{
  "n_layer": 26,
  "norm_place": "pre",
  "positions": "rope",
  "bias": "none",
  "tie_embeddings": false,
  "init": "normal",
  "init_std_up": 0.034,
  "init_std_down": 0.0,
  "lr": 0.0109,
  "lr_mult_down": 1.5,
  "decay_fraction": 0.928,
  "batch_tokens": 32768
}
MLP neurons of a small language model. Each row is named by its layer, matrix (down: output weights) and neuron, and shows model dimensions 0-191. Each number is 128 + 32 x the weight over its row's rms, rounded and kept within 0 to 255. Numbers have three digits each. A neuron's up and down rows have the sign that makes its largest values positive.
A block is one neuron, or neurons of one layer that tend to fire together. Before each block is what it responds to, as a language model described it from the Wikipedia text at the highest values.

Description: Two-digit number tokens
L4.down530:118199124134137134065185115119095090104096064142111146113185177119149140177193101069095096141164101090072117112115125126127119147142140070101140123088165123133128134100042105163173180074145119128141098132186151193165114110089151130161154120117095123139119076168143181078105139103093091098100105145125132157144151142157103064110094131157145097091131091126110078157065137093121146100092107124183164110127136152080123097181113121104122127140104107178131189127075086099120128150100143134162137097120148077093181142195139107107144109154086150135083149107176111118075103075172142193
L4.down682:079137104084057058140110105112149085093115100115080111118166134118109114134146118097101128149103093090047096148159080143116089158159139122166179147106143093118053189169087117142143134165148155134126142136211162113100093133075131131155097090132074198076125136104141090143109131122057091108088121149129124145114157191154108131137142152112121123109075098115163114169094138144089113095107081133219122225121110197088111120096076151092150137140129160106152138173150132137137185150136148136137135182121167071142166153140174126096101127107121096097097104161138159108117098092148177152

Description: Word-completing suffix pieces
L14.down13:081125127096132119105194102154136183128120081136085080129125122136074153175150132151131158131144155140145130163098092098138102167139133068180073181197109093157127079112125097144104150149119109136130144133157125126160155109079147096182116091144134170132142181147140175053087122170113137136144128169111122164227096131106104183095119125162192169132136112159114122183120144137148143086151118177110136099093072140135202200148186194157078183156089139136163161145141146119107075123147076175131189070124054136147130140121130112141084133102135138146114089113131171124124136118144134062
L14.down92:148123176145133111136125115090206078128135095148117149129132150125172106112091151102083093162164158107114127110143100103140075136111113147165121135147162188110218123117152150154143193141071136124209128080129080133084133144133171161140145103136146198113163101074044096135094102189115131120106109114109136109144081098153138151091158111153159170115135133099115124114190140125100155111157151118106205157160146098128089206152172130125165135163176087133081142069096181065132151137108089132096116129165116121225178145120146123098146170122174132134150070112090188124113164144148129118
L14.down208:169202199092112138128104163160110151120127139081148115141127123118107140131125150139153145138074103131143161135169086129161147118153099118146146117123075147096137109159122159149147118127160089136097154149139035119146133140089161098068180133133147146157105109160110121105121130174168187175077116149107088164161184166108103119194141150166136178168155128206104119206157135159093071163127168133116170130083121127121142166055122107125156090144055077173136098131047166087132166110114085105127152096093089166072139126116152147163144109125140091197125127097089096125127139143105188194
L14.down263:178142178135152140162070161077130124133119133135106132085221064080144179154123131122103133105100121188094153154102137137115130143120135145226082078100133120105107116170088074104186180160128091083116093106115101122105115090057129119087165162126126151111121137126116115131134155170112142160164153124100135147169189122071090104120179101159172115096100132143143147117084125094122148090203140105190116174104141129091116109060187122089189144150056112144127153131089065155101159103125101132119122170096161083124136183124078130114082103158108168144121117151136099087095182124137122107
L14.down385:115092140106137147126117098056097095156120150119080109086199099098089133171153109161143186128126111142147135196085201087079106089157122169114142113165101172126150139163100117121145137135094116164164131076192143109073140133131130147101093105132115085152132115115089111171098122136127077106112081084111106167114141055185075069060124099137148099129122168086122102113103111157159108138094111150169127188136110121061149126089090103118109170195078135164131127143087172128107117138120122125088172167116118158103100142105122141138126208050149142133116125107201096143154180149120186187
L14.down523:146084137162151159029102086144160164137195106079102083141155146126085174148184137158103129096105153145126137178137087101172045171144123076215142146102159116119115136109155113130176112054099102107125081123190144123137129137099101169178180114145081137177078090078116079102141105160078108167177174131141137129128125132171111128182123153112168113128157066091139187104139150105149128133157125103152194121141187161105139201161142131121105140124130134146082130088075134168112138078127139155120086141118131144113147100098133066098178116085100105146156110091098131125123117157128143171
L14.down687:121076078139071125161121149150105152106150140118127176063150153067148143162125133140121134104148145104064150191113136107149140141109111070198077063163120131114099088073086088162128054090106131155169072093148149122116113108099184114081125175165094114196127039145140135153142128139084184086109166148109127071114123127170112124113148129145153138146090113088068139082165148118140184100146097131134125134062125081120133086115143121164073141145149078147156116094178115100179094147099106098135159115127127132160123085114104097128070159128123069146144172057126144077105154145155128164
L14.down700:106152148144123083163095156036085123121073147114125079122111147147143063205147105161159076169105148145137121119101114189076087105118093120152064164149144102062101092160133091154134168136101153140154133099133129082142108128172112121097127062139115087100154139104123147127118079142112107159163137072102120097074083120157116148148106093069110143168122120107108124139082085108164192132159103116141165156153129135132171113157143171113178051160072104137072082052092128119169136156099114148110108113113088171116114185064114107151150174094098097159086092078146098105133158163136158133

Description: Adverbs and clause connectors
L4.down17:160124165170122091134134123156152168135174114147106077112106091132054098134185173129090164137130171174123118154131160074152183097113173117145096118122114134128178121122121126145197106180124107176132116109126157103140129131165101165043135079135132155120090067169178118064160131105090106121141129134103181103130080193134101155085107167121098186126150148168070089084165155164158147166138168106108128104119081149089198173151134119136148130058131120073108112196122139077154101143108152135129164164142161134122156117086137076119188118111096152101098134126067082068137173137120150182
L4.down482:134104111163181144144178092118160138121189145102153116116107102114128117104158124152106092127111144123145122107048150111114117132156196098132096141109148113124167173056155159130129156183139133110069112111065105150149110120155106166099131170159147132128128076149177100113183090134146202114070177151132109141172141152140098127097161106150166102054131111144141051150173088114082173129165148170068077052121103105093113136139102121135105164129186215155124133195048136148077113134134147126119107138117158100096159095102098159149168099126076211159129097119079131102122114144123126137

Description: Quantity and order modifiers
L15.down135:104143145135108126115083168157172027086078122087126178094131122129088129139110141107046122111114127119101148097098170136097169146137141030152153085130113169170145143123147121133116167125148121138136203131168119144114129143103105095105138153173160137156226121135111111072116119143092156124087133154151121169124121069143167135111118103164117208126072192126134070114160167100054145144091158138128162113085137120125109132130126102152120157045142082226114157110092142140122144135129061078095139095120092186111107172134135141095149085170122188116131140116147147123119093119087132108
L15.down484:048109204098129144142159113106188135108138132173141138073120099107120165156114130133106102145136083117149154144151165183161148053163129062172150171113078159127136151182069138071133102139116082163092141024152122140171121171085140090121149111160162201148198114147122138125098133121096171086115170135103103125087167103144148134147091131096138149115110189124119157141129119125130158123082129163112117097090091109120140098182112083134138131106113120188211110131063105158145118174136117111125104157121146134036133086097094126130125123093094138090116157053083157086112125106113108121
L15.down526:090175083164120114131152147138170108149130164117138152124168103154148145125193170079099146118130149121112089198161068115118129120100114105147168123118141191131118136146143103140149146114135057179109172160209095155134153189087177124105184217163102139168090087127124081086087167142110158075098148179227146144134113159145103138126140118136111097146126099134122129095129170141105126141142072139150103149121157145125131084112107062114114135120158101093114175231146131138108118159193129082088125141133101142146163187129150130145129061176085070102134105104139165112100152181093116134
L15.down594:155123108118129186095115193139110137113094109192143086134122103093139090149132062166117121141087148096092114140127178134164162171071155143075100177133154096137057102150126124153140097109138100097085136066139067125092129183116100152096122124113056135118101119112108120153216132099162183142088117167100055170089147108114168146139135115137098112132144112093133130142075164086158151099054142191165107147161081126118141114154141168120136149110145188118048130222143092147141108145139069100171115159079152119153118091118143165165113111112093132111140127131089178098086166132120090086